MLP neurons of a small language model. Each row is named by its layer, matrix (up: input weights; down: output weights) and neuron, and shows model dimensions 64-159. Each number is 500 + 40 x the weight over its row's rms, rounded and kept within 0 to 999. Numbers have three digits each.
After each neuron's rows, "fires on" lists the tokens most often at its 100 highest values on Wikipedia text that the model never trained on.

L4.up447:491583508525543546574496502537466498483550490512514396466434477455523432522465488470498501467494509500441516564483445527507522488556442472505526518503538475515502533453554471441468553482535447531518471485504540513458540508555575549551496487429498493518564514496503489531464547623509535538
L4.down447:512535498543483579564555492494486457502543498539467535444492582511576545522503494412500508474532487522491494536471516503513531507509514453548459505535488518451550515493517516471514558413474511424558528438544487564513534481483493550532456484512525494486566517479439431532517475514531509576
fires on: " by", "0", " not", "1", " —", "2"

L4.up700:452462475470495551595504489521560524504455536560479541433491508491471505521453575480523523480448466451461462528476491542526555546429457443556415495518490543466533463510504496451517552517517529485529478514483576471445525518535546481501461454513492483494445488542513493459555553444484493461
L4.down700:521505525521519490502517488465481345527518437484541487503520539554464514441466547459503468536619532529448467517508462581421510453473458525530474571502476430461521458538492449592541461503554513463505518456478483553501490450476556468510498530452483576500523488491506481484493515432536545482
fires on: " of", "earch", " s", "at", "al"

L4.up545:459495544481511469464466460476532515483501516480498503470441504465447483516503474463463569524546533545474393502463493552545518449441501586484469445454523467445492503583531522460472470461518426516514423487470541504485539514625524500510466513455457489569471467515505486534513565554483529578
L4.down545:498492578442498523480482511490572513543565564480551436456451528470481477474511475455467493459410416522520503511489413534434463525494546534484503540526461540550472464509536519569503436494610483541540486450506511448494535447489519517488442484463452485494433503443527534525453443535448471577
fires on: " He", " been", "v", " be", "ass", " was"

L4.up712:434582535470505476536495483534474489481507529446455488474462575578408494493518540514505492472474498456514548495448485466524467527549490581511428454478448473560482502552488517513518441523538443479561461478509570483572485475495545528482576458504521488479482481540553527511390378549476454486
L4.down712:476523501560444507518509480553420443451510485527530568591501533469461536520464469459502556521516533466489518480453564564456486505535539535481499474458472452509513494455453459503495549501560451537469528478527565521565465481481543500442513443548519520460485478529527494509477475529491488465
fires on: " of", "ter", "ly", " and", " place", "-"

L4.up210:529585526447528457486509456476550500441487485579439544432493543540471467579497475551508482479459468514508526523569434481458475501491500578454497493458442527482544578477494454516537415548489405455475496478383524507524522506498535391536478469576509494444538438493556464539506492561443555524
L4.down210:559533559473482516486522503532402500526464546495504513522450449480464505561492548437541525504587437491508499602496539460495501444488492439490513458533505533491494499563525526540523517456555407422530433426471521538480501502452482510479551482503512542470447467526546477535442513508430563450
fires on: " St", "-", "ic", "est", "St", "ar"

L4.up944:448462503471489484492487481525546549454582469523514516448431521434528461517562460515459539460463606481518472487461475476448521572490434547560491425500511544473538559528476527472467519503476462554510516525454541562456526530506529466480506573467553509532522525532470521574505577519519510460
L4.down944:576506488501522465458452474600471552442499487481524542456512514500491485479444540507513484477462544516559513498462504441507487500466509483496543474504520534462413483558500528453480480523504459479513502543522515551495475578424493513563542460504375474496530522563512423522505489571488511536
fires on: " m", "M", "P", ".", "\n"

L4.up276:487523520498538473486478476524514456575553588541486555514475493507549503508519543511493569574495531478543454560518427490515458505471528521467501497552547507442519521526509501477445448539517472509518537460536474470475509521519483455570452554448517477584523447511544394505515446557460518469
L4.down276:499477481521547505517486564572499443512542526517469554566472478457492383481546497465424574492523462508499525464514525475542470426512513539444457542513499594486538458601495467479504456539574491534504477441512501489514430478535540524476481506472477500550496501477499481608435477568535513508
fires on: " was", " is"

L4.up390:492519465487493443437524461498486439482535575443485493537425478472542468492509469471533540485426520544459532555531498469453497469534441469497446501442453542535568504506561490491493523526420492496464475562503489453497538443535530483606485440543492561563501539569479483454512541526458516497
L4.down390:512500480489470459503443497487531535449556434368570583527430471495458473524503506522469528475559529510516451562483490491533500435458502425452453417477480531476523508550477545471464482506542466471472539495482454519547496562537573585525510451518518505527504496634584464500474520506448556494
fires on: "rop", "if", "it", "op", " known", "est"

L4.up438:475530474480511512552587503474583480475526447482455453508499460564491468450506498440521551515475511509423497549568545535468498501500500564438499489540548532510572569480457544439571515505578482528466495459497465461523578587451484469497468532424469524482605444602522510462536468570530553519
L4.down438:420440508515554470419447629500519541528524570522562617481504481548560532470553524492507512505481471544492484500454432531477539499496515452497540597523463531463515505512544513559492539515473530490433546473543470477531466505538496507499499506529565549420474473474393494466507445521513556551
fires on: "\n", " C", " of", " ("

L4.up71:515465589425500515552484479522473465602523532522451470512453577477494515557513573471501482437517490516539485526479428545498543548512493492542556422501517523559477495463481551439541469487511469468500485509555590507558523466517500547531538466461557514541530531525495510395534536490500491480
L4.down71:524479497522498530531472487497595489423477423519502513534463525487427485515497539534503461524522434493511538571535516486495495479520466494546516508499505451568525461539507531470494498488550464504458389536505507519520514524510469511487436484454474494540479485518584492540507547557595577499
fires on: "i", "ri", " spe", " associ", " men", "ov"

L4.up244:516546535536471515472522470443497420530520460528526514490500515495526484458543483483436613521525563514530421472516454463380474519474469529550509496561499554469514508512588460448522491489518518517511488447499484509444508575545515447575410513479565443530506491517464491531422484600431576516
L4.down244:504496537549510481496505461493507454520484463450489520488495501535436542473516477507536536443471509446510495467578495557513501471516491484479503511506489590510523510506477539502425469431466484463472478448569535502490533492513533534521495516487495461492467510458563515484490462506531481510
fires on: " ass", "iss", " Ass", " pr", "est"

L4.up577:504484528502469510482466467484490506522501511490467557551509419568469601417496510523450556444544532527521480422445436448528516474544547466571514462523507575547489541474512446485552499539527457520522398511444433451512499553506516500512437442519485532476505534509463426422527551557484497491
L4.down577:524483483514571465584572469466545544467535490448493494465494526525459532540442532505435506481497584508477488522522448486458442543485454471487421570500514428427536532515485599497415504487481544525506583532500497525504431444530570497503398486594500528489450507513488503539497555511464486515
fires on: "us", "i", "uc", "oc", "inc", " and"

L4.up708:510513486534563424426529433512500479500521578511518509521440493488489479532487514509465554496477563503522501525483563491464475484433538608489496490513503497439484513538511540520497430543509507410531534515435549459508522481510504472498498568451546464500517502500549496517516491459473514555
L4.down708:475504457453479528518448488538435509465549427481487497486538538477538496466507476539493504562458504516524531550471498483488499509506503435575536559519521480414504504529511533485504494446485496561545500490469549520478449532465463491454544525467533506461517524503527601539534433511485494517
fires on: " T", "am", " t", "v", "em", " "

L4.up606:357470580496545493478469476523502464491552511536439468542534496493472542459459512503429424529445576488436565521431525458474541468523573531519463531481455461394488461485475454502509595568493505499515568515497554514412559521475509490476495509485510523571506505502492526436525526499382449526
L4.down606:459520474559492491463543472529452467593536445397521495526512485504575485491477532481466556529466508471499505468545510516485402532525477467554575454430447442503511434535538560487490552442446502547560530543548516566487429533442463493502522477473589463484528509506449457503436476484513431495
fires on: " An", " se", " Mar", " an", " ISBN"

L4.up5:515488472527463515511501465507476476454475577494497537409554502503538479599528527474456563470445579476510547483513545493493524492436516540536517493483547486485499523496527453448570506509455487521547479589517445501438567528503482441474492489486432531502510479518548508452530527509536502481
L4.down5:503436500501526460510527523468518510536572489478460542435504521524426550498494516504448540480475536457516449536488573487561485509512625570484514472502553458524496501514513433538523507483535489533413544530507512504492497531438411488469466543491423484522521521496522503500484535539558505488
fires on: " M", " m"

L4.up243:467529538487519442610507485517563438510604518532489536417595537515448517526536552472526552507503579455454472508472432548485535427520536513523510498532560462413426516538425475506518470535556510534462436495494469495529557571440552524472473504485516479494498489464578400489485468485556489434
L4.down243:508555504427530453520568528447576515517466479474499502518554463466474545493573520448508538516510499542457445437395515499435421522621511391452467538516428439531492515446500536507552461429520528516495502446532473449444437503543565517525477547488533482502556477480448449490530464498469473469
fires on: " a", "w", " w", "a"

L4.up417:439541501523486533471590459508521439544479503601495461508427550519498531522470619515505498488539469547459486491504472477461476536415448494482531479539522563528569501463511551531495472482465495514509508498488510544545471531472491443491510567426572495550520449485493517546425477502488478514
L4.down417:460435438494517579555437505524477478452515576433549468486534509470495467489457457523503508458505550526543517481535470495519543506562574483512511541517514528515565506501503499524484449562550541504465475508451540453561499416539521523481526461531570509467490454582562521450492548461498498432
fires on: " most", "m", "t", "r", "i", "ul"

L4.up168:461519622556521508473495418480454509519570494503582433486477466519488493463489517532472554502500528494432467624438459452498467548435465532482481458450432503484573508553473570490510521541494528510476506519514539507530526531581477498507476506531560439492461536488519514445494441490470495422
L4.down168:465472517514550450505611487493538439559460457490552499540508467487518468462446473569575566475508478520505428562501482447473509524568456537550444497459570503528511492483474455485558468459552464470438424462484521450450484500538484565530499519462552556475497464435479498471530540577474490495
fires on: "ad", "d", " Ad", "at", "all"

L4.up330:528580485488542585520474429507470447501475528493508490544494436523490500516527510474524481556490483489564529521423525530540517533490524539438451434472507489515493454508558530478489539523532453500529449535422517485487530519508554534498602461526536456487450490564534546463510442503437474426
L4.down330:502466491517417519540530526477546459502478474444478546572512533539509473435579475439482399546530522524455540527513509550516590429531508569452544505508479531497471425475549501532468489468498466519489530467468396528488534508544499505440455475533460465502468507476484500500542478490533556422
fires on: " fl", " Pl", " bl", "rom", " Bl", "l"

L4.up374:477522469447513447419469462532532384479508493527459511449456512548477455528446535534526472563496476496446487493559515523500467499528497569464551460477425564549518470535503486529495441575549477474504513472399569563481474565504528497498617442424562459489534501483457566490557470590548539474
L4.down374:552461430508455539547471506491495442539540483438454509540560525515536566507494507550543496526460544478506488559464486451522425475550472517577479489493587567503465472492472536550482501412519490578480519538542486537445448529555536510547571479495532447507517524425539528420489499528471515476
fires on: " H", " G", " Mc", "G", " St", "M"

L4.up10:443519528489586471578472460515540530509581514493436565458515507529489454506540431593471491484504514503520547530483422491440502509471485515458495435477521531453517495547485491455594595597458527465504504563536410443508595528502537528468454496522564436524559505528493517435456496518504485528
L4.down10:540463459502535488555463497467522521506520537503518580533525510523501496428559444524493507559499480509523493430507505508549528504468505469536432440493507503477513486566481529495533439453575463541503530420496495488515499455491529538634469499494508510424496529494473571512470490478471516453
fires on: " L", " l", "0", " "

L4.up688:439547497495521455414529518489506453537552465444497526511547479434492486481541542502498532534445531515504458465548525473468484502473535556482543425486455546456457481517485444412545473496491496489452491514454503443442562485531534531565548442465497566482475575482477499506441539540460509491
L4.down688:511480440494450578544454632538509508454507523509549487535421552530442511465531384463477399477458492573527523536522540498470561493467489449575439542468456511462485491484517496503537483498497550529504563488482480502540496471457410506478427565497548578495534559534417595503497476472533532485
fires on: " |", " in", " for", "ince", " on"

L4.up1:498530485502529498538468504470568491504482531534439517465584563489441599573430555547418518515450506471507517488490427466508490491479471554466477475464540520577489464476484523485551480550493507579474516487464522505495542467503480539511548476546441500503512515472599494516444487542491592572
L4.down1:550474503457448516540504478506518458448490520509453526484474527508525538563529433516499537462466482508574503494558521474506490456477517427466546450570520571437435548554491535507495514574562470526517459474493511476498458492501492484536423432517569506512457495480490448505474502525419573492
fires on: " l", "er", " based"

L4.up73:509573544500532526561555487460475489530537504511463585483459513463480449460532443496452560540465541510543522508500510552521534487451460549487496437510578492431447470510526611569540581512475459547437467513596566431500503508493554544515583458492527483547488498483565473486471404478502472494
L4.down73:456525531472552471452457464488554494534476480459549528526514461436564433457524513441502563488482534448532512492539544479497519514470520400463540550550464491521506492543503477444516499500547495514521495545548444437436435472448497480473557479511533486535423529445467528547530432516525472548
fires on: " in", " se", "e", "s", " ins", " end"

L4.up372:506472487477468544473479486504484450543522512530476467478514467537565477536527523460468524438464539496518428516420500579554510520459471441537489465483482480520453491495497518412454512510515476520463490556504510497457513511515543570512446442551530503545422545433546549461474519501510477532
L4.down372:522380548514504509471507400473519476499503470438570460523442471483537495484589488443420516438512515506544423501518480602464452457463544407522488522464458515487468468545473491574479530444515465505536506453528549512455467533461534535525535494504472447555415536536497536469488529468490523579
fires on: "at", "out", "in", "b", "earch", " B"

L4.up272:487551497463511465479508499568554480440488516529463528547510481505533496486447526460501487515505546517524450533516498498532529495455475547503506458481503542481557512534574496530487531469487471471446524498477549441435593511515570463539516537519476524491521459543481532574516472550535480492
L4.down272:483448466500471573547491534462479505502467470555548438477483479454540533497483524427502481486543497482420522452500489438518492578441497485421544471491444509498480423543477439518525522462539487565551499472511485492523486498478511526500475511453505501452520461481502529484506523515452500494
fires on: " ", " is", " (", ",", " late", "D"

L4.up352:487533506515599516530487462536494469473519534490554465497541584478419434519485497511548452523480510478516502517447452566535631449461477515414467370436529478452499465481504495479481525547598510460502442587525531464465511528553485589513548547497549409504536480531523484452438491474542487476
L4.down352:515533500551455532590475492474558414499542548495442439490496534546559509484538501457521506509486410552570487475432523499457527465506482502501507470529524425503459561441532546515526576528502474490528493473530430520449491548415516512482503482520542459605500511514504508550455467501483507538
fires on: " th", "0", " it", " he", "2"

L4.up366:506464505510563489473496482504460507523531535530540503545527505518525539574502460491475534523510540514483485517528554559529534466474512481562493520478530532485555509451567461475510457491498498528421448535492527473407506562435492474555482564466465472514540471507506458465462518497518514508
L4.down366:429472503543492486555581537496553575522523480462474506479530454487462463437468522515480458530480463495527507497422470475554461543510571501517559514573501398506492511441524485553541485514516531511541479475523501469508498515527493437519485482419480526425475483455491466510455474569573458468
fires on: ".", "M", " $", "\n", ")."

L4.up583:468490543467551533543435493449504436490545551449481507457480558517505461508494565505459481507509543475460502486490513505447484529442543479595511403539472601458481484498482463511551427479541451557484409510507524483512479520461519458557520527479546538501521525396464510433427459653476516525
L4.down583:513512392484453494480504444520499476560441514518533407461520440557548566527534476465540550492522526507451497578478484479558525510516532519459491513509518505537491500471504490487467423461487560531498541524494468521509513515490493441465482540469473581447471520558448555516607533527481463482
fires on: "\n", " and", " to"

L4.up236:509551452505508534512572482542581459478506574439443479512489532445458460472475487528417505504554450487444459503502512531445563481438503602491471435474519531547522479554536539448531439470519473473479475538505567450535506540479550586508569475427504532509551528462489464549483488489481506553
L4.down236:473509498471425601469492384554447467547537578495494517511461564435441455536501500476428480575496523498481468530495474603540513519478518482461447454516489502546494415507530540440502565548572492535502547544500512478527486494532547540522533485495555502497511474531505467495540557557452512495
fires on: " and", "-", "\n"

L4.up760:526480560423559440574536488481486534508564488480462460407475536564473540523531589423474507608478556507465528526516563551514533471468521523444503525418526526494511472478524511433470540542451482431492424445487465410515512511512459468512486465536543494492519498510525546543537541467443517509
L4.down760:487552515448428489472450478567507566503505493539459493513530504603502495457515555517492444466486443489465478489499537535493469460419510517486482493530534493508418424523528432456516523484456435523494459472491453522495475494476492496468577487516545550543471507577490518537454554508454542574
fires on: " d", "p", " exp", " comp", "9", "-"

L4.up157:469442535492527516462584448468548515495531543538504498504435483540452478514505516517499460521549511506483460493490521559501486505479485523427432506532499506512517462577565464471477416558441495514445511540532477501471484547486530471619532573506443459481548468487499569466486557540454587519
L4.down157:507432580478556474512526512500463524498489523486535521503482520481498487491526548509466520505435512470481558429537508458537477518549476514505409465482490554557495524499485553457496499476492554441574503504542521515462497511530555530518478504514436471543499492526480528478457422495546467490
fires on: "c", "ro", "ra", "or", "o", " c"

L4.up541:462541446519578522572537518453482467510548480504530522522477444489509517518510521467475482577469539535461451543484543496438541527496458463521522495451493458507464468509506477453540556560500512473462460443469505552518525471559489526533562441523532561533508490567507478473513515509443573461
L4.down541:482493484480508505524445615457501480473485535502457469546385522479434517481532552552518431488543470469459520521477517533482540403561448491501535502560551553489478476495472477543501438531481569559526458507466478515501572483497464526489473402508612613468508528515508504558470467505479470488
fires on: " by", " under", " |", "ad", " on"

L4.up284:429522630514525495479535471576505510495508463502504465478438513489538485524441468529538480483465518522517511496484462483481541512480494574516466537506468468511588550588489522499549495509452426442440512445469563444490426490541528533485464550492489517501510492550519514408509496544491520461
L4.down284:541461537504484565535500505462553476555504453500465485498496556493599511544506474443437471485574495447516519437494447592504467518511527491517506528525463468469539498523501533530521422475537550423469516534474475437559462475480495542477443527514410501388561496424446524513469488546476486458
fires on: "c", " Sc", "with", " as", " by", "8"

L4.up21:502477500463520529547465501407548504544498550547508600507528445511442560483503535494441541546463432507469523518496556481531511467482516541464416472481529567461529496559477452369486477494524465528437414481525551517569483513505509518500534491501523499513610491498470405516471502549543483489
L4.down21:446497537447488510447567656555488489493458449415451440513481566532463429462524517456508458479535513542535477572464460505524493539519415515508506532493455557531495525528441453525541452505460559514496448492553433453490493493549451494498534540513507516421493504484448515499544488500551449442
fires on: " of", "s", " both", " also", ":", "ly"

L4.up341:474537498514503497557440490499566552510526542504517444460510531515484519472505582523461482542510530466524493512493505486441592443504523534511545448496531537444555552447603548455531589540531460444525499465555552442475542533549586530502408461438584477545554509488506515512472518471447530495
L4.down341:523561466522441511528507486505483406492422454501469526496553537563454434501554461513539486457487460463517457550483438490555534472528418472444534610533498471550509551493436492563465439511543545530576471452496549560522511472465495458506491483525515506499539506565462515546580570484470498524
fires on: "1", " app", " so", " ass", " that", " Ass"

L4.up106:475504492512500468508563484479416423475524554557465547463483583468529479451555520504449471486435523473514462477536448483479476543410570574570496515576522462453535559526550542433539499516515460442525526515563526449506531532519536557534476544518580527485504473452525486472513519560521547542
L4.down106:471500520497544505554570521516457485459523564518566567448484480492494436445505505480476538502601534543532520528510527497535475514531586534486495466554479462438488535498451473483548450510495475549387500454520433475537521449493479583498446523457529563496508491519485479497466426527503544535
fires on: " of", " to", "ist", " in", " m", " would"

L4.up514:490531467495485485482432454577522439552515486438482466446548410496487473459507526512528550450464492506554525530514449452555500463532509489594499450551546555479421464532482479481513496472532454530531533525490511455467493596502510531466504491455579505541457505470532485511490494515525444431
L4.down514:553486442518538399535567464496469563449547496464513484472536481510412484470449535522508501504522566543464524489437408541488514474447490462497550577549551420409438455504479468450490519476498509403485478491487424519469508507556497522549516455502530508500474491496447426547510483472490501572
fires on: "at", ".", "\"", "h", "I"

L4.up842:486528498514524613540580523538467537486555464497507493501456445461457499504518489514451542535439525517488540605454493442455422553436529505512465516496469532452427442580449504431558484557485541559463474478493572403485492501543519538491560463410558548482497448527492522497469504517483512498
L4.down842:479425448469415475504414595529491496415437507469483507448528513471475516495457462482512505473509444542540565491536485519478493466517484498521479521576512492507548524456484483525498493556525479461500544501522417475551528515466496589521493556549472503426494485465478482564525444489557565526
fires on: " |", " of", "–", ":", " by"

L4.up691:419526546419514457475488544533525481492496524511463476497543471439496524442520493561412574543484483449498486485508425505484470520460437513488483493458547557486522482509482455457494583558501508427499470491471541539576513507562560550546522525450491559502490492523575493553514508494594527536
L4.down691:536386526469491537482461671481518504535450493489514476426506507485516485534516528501490519485545500474598450517485541497498545502480590511538490489519444451520462461420497476523519582491449551506552510490514507516493521529468501501556446467552435559438476525560444482522453460421493479524
fires on: ",", " |", ":", " the"

L4.up399:468611516497508438503582448493512452541474449459477567470515455578503493467522477466481470545413487576485491418489517508503471493559488484439411409522559522472469448447509507540532510529476519474511513517400554518481550522491523593526480465489571472475494503537499477530516464464502518460
L4.down399:441395435568456518507448463527510525567421527497440525536511528451525459544491517520468484495490539525495558423468502517500489450471517487522480504567478532494481474567481472521491550510535480455539580489514510558536559389621554495481452510478459529492410476532548460526475421498511519497
fires on: "h", "ut", "k", "."

L4.up153:499454471484533528508446450546499471525518521454549486496572447467523509499473556480471507517459503445523477568467523539511499533443480555543459501530466524498500482525387501448485527551538551538512559481545541527547505490526432514508580536520510404577509468471543520476540457521445467440
L4.down153:455491563513483499455503491468500486497527477450559505530463474496485508502489489511477540420493498489527442463463552510546496453480468502441500498488527478480474498565518497471451420579547546462433503471563481517452471479520616464474460528606544486504519505518427516473579624515516503576
fires on: "at", "el", "0", "ad", "ur", "ear"

L4.up59:483603532526511473493494493511494393504596503486432489461528503513489450466492542416522514519475469465521525509540490520409487498436533488509407533456442523476524455478464468475568480569484487529448476493498569474497469587472543478474464505407530504489524450568454551503517487555517463456
L4.down59:508502475538507491511495516447466528576441535531532487466457527562522496435496494502481517488576506444493513457466453462486491507519465454567566455539513457417555528488452426479500540533526470472542465478490536527497443507519551518521493493507516566474493502534483536521465536480495424457
fires on: " of", ":", "all", " ", " UTC", " ("

L4.up294:435476523471496535534549518477509383460519478511465537549493490527532560523610501544564564470524565481532482532485480535564466511545493508495530505474480485507550504554497433482508519550510491552455414499491540498565615473437564495554418484459453543491514511567473517472506589549518563438
L4.down294:541486556519563541528528584488548529516491441441527540509493458485508437481468481493498468496489429551542502516530546506476536539480552459491493523528456505526431425497530462500553429493502490407476494483497481472466516456509385623538515502484492536436446489466479522494450427521477500531
fires on: ".", "\n", " J", " D", " |", "aged"

L4.up327:421500536514536524453459462475534466485568464491453518511511492527496476510550575452516455510485549518494509550470560498565478550522526494449476529460537519461580486549584484469508464443585371530427552470489453473394515480554555426492413519517436518568534505571567475497455514512503475541
L4.down327:514468496468502457426499511573448508495483528525488423529488479458594448447514516553479474421511497507527546511452495452478491497440557504468422496464490501547499485552493496581451501512406502539521474507463544397473548457571476496443503528479589495510403541440508540583529471444517508494
fires on: " is", " are", "n", " of", "s"

L4.up928:509590520486564435526505492558493451493517508456445511430504429522440540505490456478492586575481506427392482584464413578446531543474486490549514492457472500462500502497491580472506464508554472495499458522465523557523474495570538525581509467510499474476507499488466451507463478505545430538
L4.down928:510479438498495503450511736540494572468491479551527496543486502504517471517588438493528508490521490419502496487492505482536455496472506462513514499499507483480529514551548454515499500537479541476530551474513507548483460465448486485492441493463546584398516499506438555526533451479533506491
fires on: " this", " This", " which", " each", "This", " any"

L4.up699:544511522490568422538518456518493487441509527521452579427556498455467511529469547534505528568517573500466549533458474416508514574447473457471445470485535485525493486549406560470505470541546516533471512484438461466523487488566538487517548469482499416492514517469511453519496524483486492519
L4.down699:465563437446430504480493578472488544492533442520530521561457444507583491449554489526542541558527474486543483547453555540529537480456586494545569603519476547511467552526501519516495529562477456507551514459436411491471450550483502511498502446465468477489458500494462540502478529404506557463
fires on: " ", " un", " sp", "-", "er", " comp"

L4.up62:487556470479518487602490497561488537519502478513466525459443474454498523507480457553442521488451546494455545554500536424532555458493508557563500431492489573502586456534543450472511513507544509492569478559521528467545527485475502528461552481496588504507499509501544462504491460524399488493
L4.down62:538487491502544557564470428539475504453439443499469448446479488471464494515539457575546513497446548545466585523556522497535554509531493477427505526500504570564531487519503439530492530495477519533547553501490484515518501498525460531534494525491531466494513506505537486588518475446426464465
fires on: " or", " and", " same", " to", "9", " so"

L4.up636:462490512525477480493538472544524501488492502498503497521457519555474526520500518449450479480499519535541504454473455546437410551487476581512431466402494449438560454500478586515600542521502493556474493524441507537480571540513483516471530560517605518456470460513514505486409526519436477508
L4.down636:522474522438505464483462413546553495544527481489472483454511525454540593535470517499493490418480496518483467487589550514466526518486483453505488516503515551497409559509475464518516490476500494445535469484521534478460563519457506499476509499462508521474531543544480526529529500477483543593
fires on: "ol", "ist", " col", " Col", "ul"

L4.up451:424502498456499454482527501502548528539504554467440539442531429525545458561532487494555538459498546518480509587500542514530522478459531532491558488501489516415449569563464444503467470466506540460494577535523521509510545536371498463477447569501480479508558550472559451379545517568535502474
L4.down451:515524562519520512447518518494476500447506535470475544455535503536490472480428513479518545515513473578478489495482571478492589546493571491536504536472577480559419524506481557473512500536455557508484440568519500472473546404416411522497445501462568469502504534473534501467530570463513548525
fires on: " M", " in", ":"

L4.up339:484570507471490542470507489539559494525485577488490485547472510466530458506516520569538455435496488468482418564517536517593533437434540527509476462477452502555472488492513430473503472514479497434529529497475524512510499484569480502557489543468482526484485463446498520499480495513510478508
L4.down339:478466495538504548546527559499486507545467437571484472412516503554450473529544420509438464575450465482464459510544489503484529525454451472528495537484495436513486462478417529526511543500550539592564469467513530538444532526466531526525493447474548457490526487533500516566488473514466561475
fires on: ".", "le", ",", "°", "he"

L4.up757:513523497442512470488440401480554492501502567492511554498486511561528526442518503447482537557510559499501489490504542533480499554497472507437498517481512515418512570517561442459504499539521475584492417506493464506545505543505473506519460487479477493485508505516545517464446505512500558463
L4.down757:504411460552424488570456493526521541487546457532583404450466539555574449470534507472469495459459406525434553567487487492508533474400467433516574517502522542509475489448490483536495546494529475469578487520492542464497433524475468481486577478503506546552500551476444458453482540473500525559
fires on: " P", " L", "D", "P", " B"

L4.up347:446462485498491599540429474526548543538504480514457479457525472523545473542453525462514461558507508490482479514501473504487460466459456479456518607470507493466518430509490486485506542576588444500531505527425527443480515470479473541457534508477571504577471488575545555531437440559487491444
L4.down347:504525479478521513564423512549521469479421486500503530545477536512464437459450483500509438497470472515468502490493514422487522520481534546588471506491517518529460494502497560487506451439491533587530505471445537422510532482459457551414410539519511520522580486491508445464532567470494539569
fires on: "v", "ood", " as", "z", "ag"

L4.up566:448503520499455507523575397476484424509504603480519531530574517422508464520460476597501495488486548554462414487549433443439484495456480513445482467550493495500549498559483509507463506505550430532430490478513510491527534513440558502457458521549540445544460555444504541495497525490493514525
L4.down566:510518484526507486498423597484500509442488478496541476464486505447540402436578531529474460554597454510487478525421498541510442484574512467579496500537448511594520486510511555489574512471512497539475463482570481507535503480405553527600490499507470582505511549527422458520470470515521475504
fires on: "b", " ", "0", "–", "it", "ev"

L4.up266:481475566457526542523506447510506491488550493492465517429569546448514523497480527508493538583478516469537558478516513492471572598432467481523492447461641550448450517568437472495498477458541421487456536500425523501495550503583478480518468470518544521519532469448597525525446492523484457383
L4.down266:510459428459502498496510488523461483463480486495515542537543435446603442517546463566504535525532554532537498471520566488489504437529556458462508519459513494482461521510497440565480479425544404512571514346546483491414498553492430470493454505480457577494494509492446463541507491538529489395
fires on: "s", "\n", " S", " in", " L", " is"

L4.up929:480432500469482593489480453495442537525502514593493492513496556463504497528485541536488480464468485508539516487481446512496457486491461535547492555471487574508579512508486503494677485521522399519536453498479557513508473527440518497549515518514507460484506480471561488493489548580560540553
L4.down929:532497575486453504570489508497473510491579487506445486562550492451550546466454434533459578520466519497459472473522491524475542573535580458448410533537526512567516489557456497485473538486481445518517521512541558445441478566485536476520491500501534488463484489496435478514505455478458482524
fires on: "im", "c", "h", "er", "inc", "i"

L4.up321:485505539481517524449525458460508566530517555528497553543468512617502417500444485593478437491458460465434428482565501513440484487466536530482503541542470577519457560472587473523498510453529526453456489432453494466529514569450576468474435531522599489522481522503448475462526532570501507564
L4.down321:481486599490456488507515512447481540508405495535483465587461498505499465558524493577575475477523538496532473449543424510549493506531482506533545468460528380509491499439524565517460444518528510461515472560463484509485469525525515505427502572510563525417514483441449508474482551523501469455
fires on: "r", " st", "st", "b", "ac", "gr"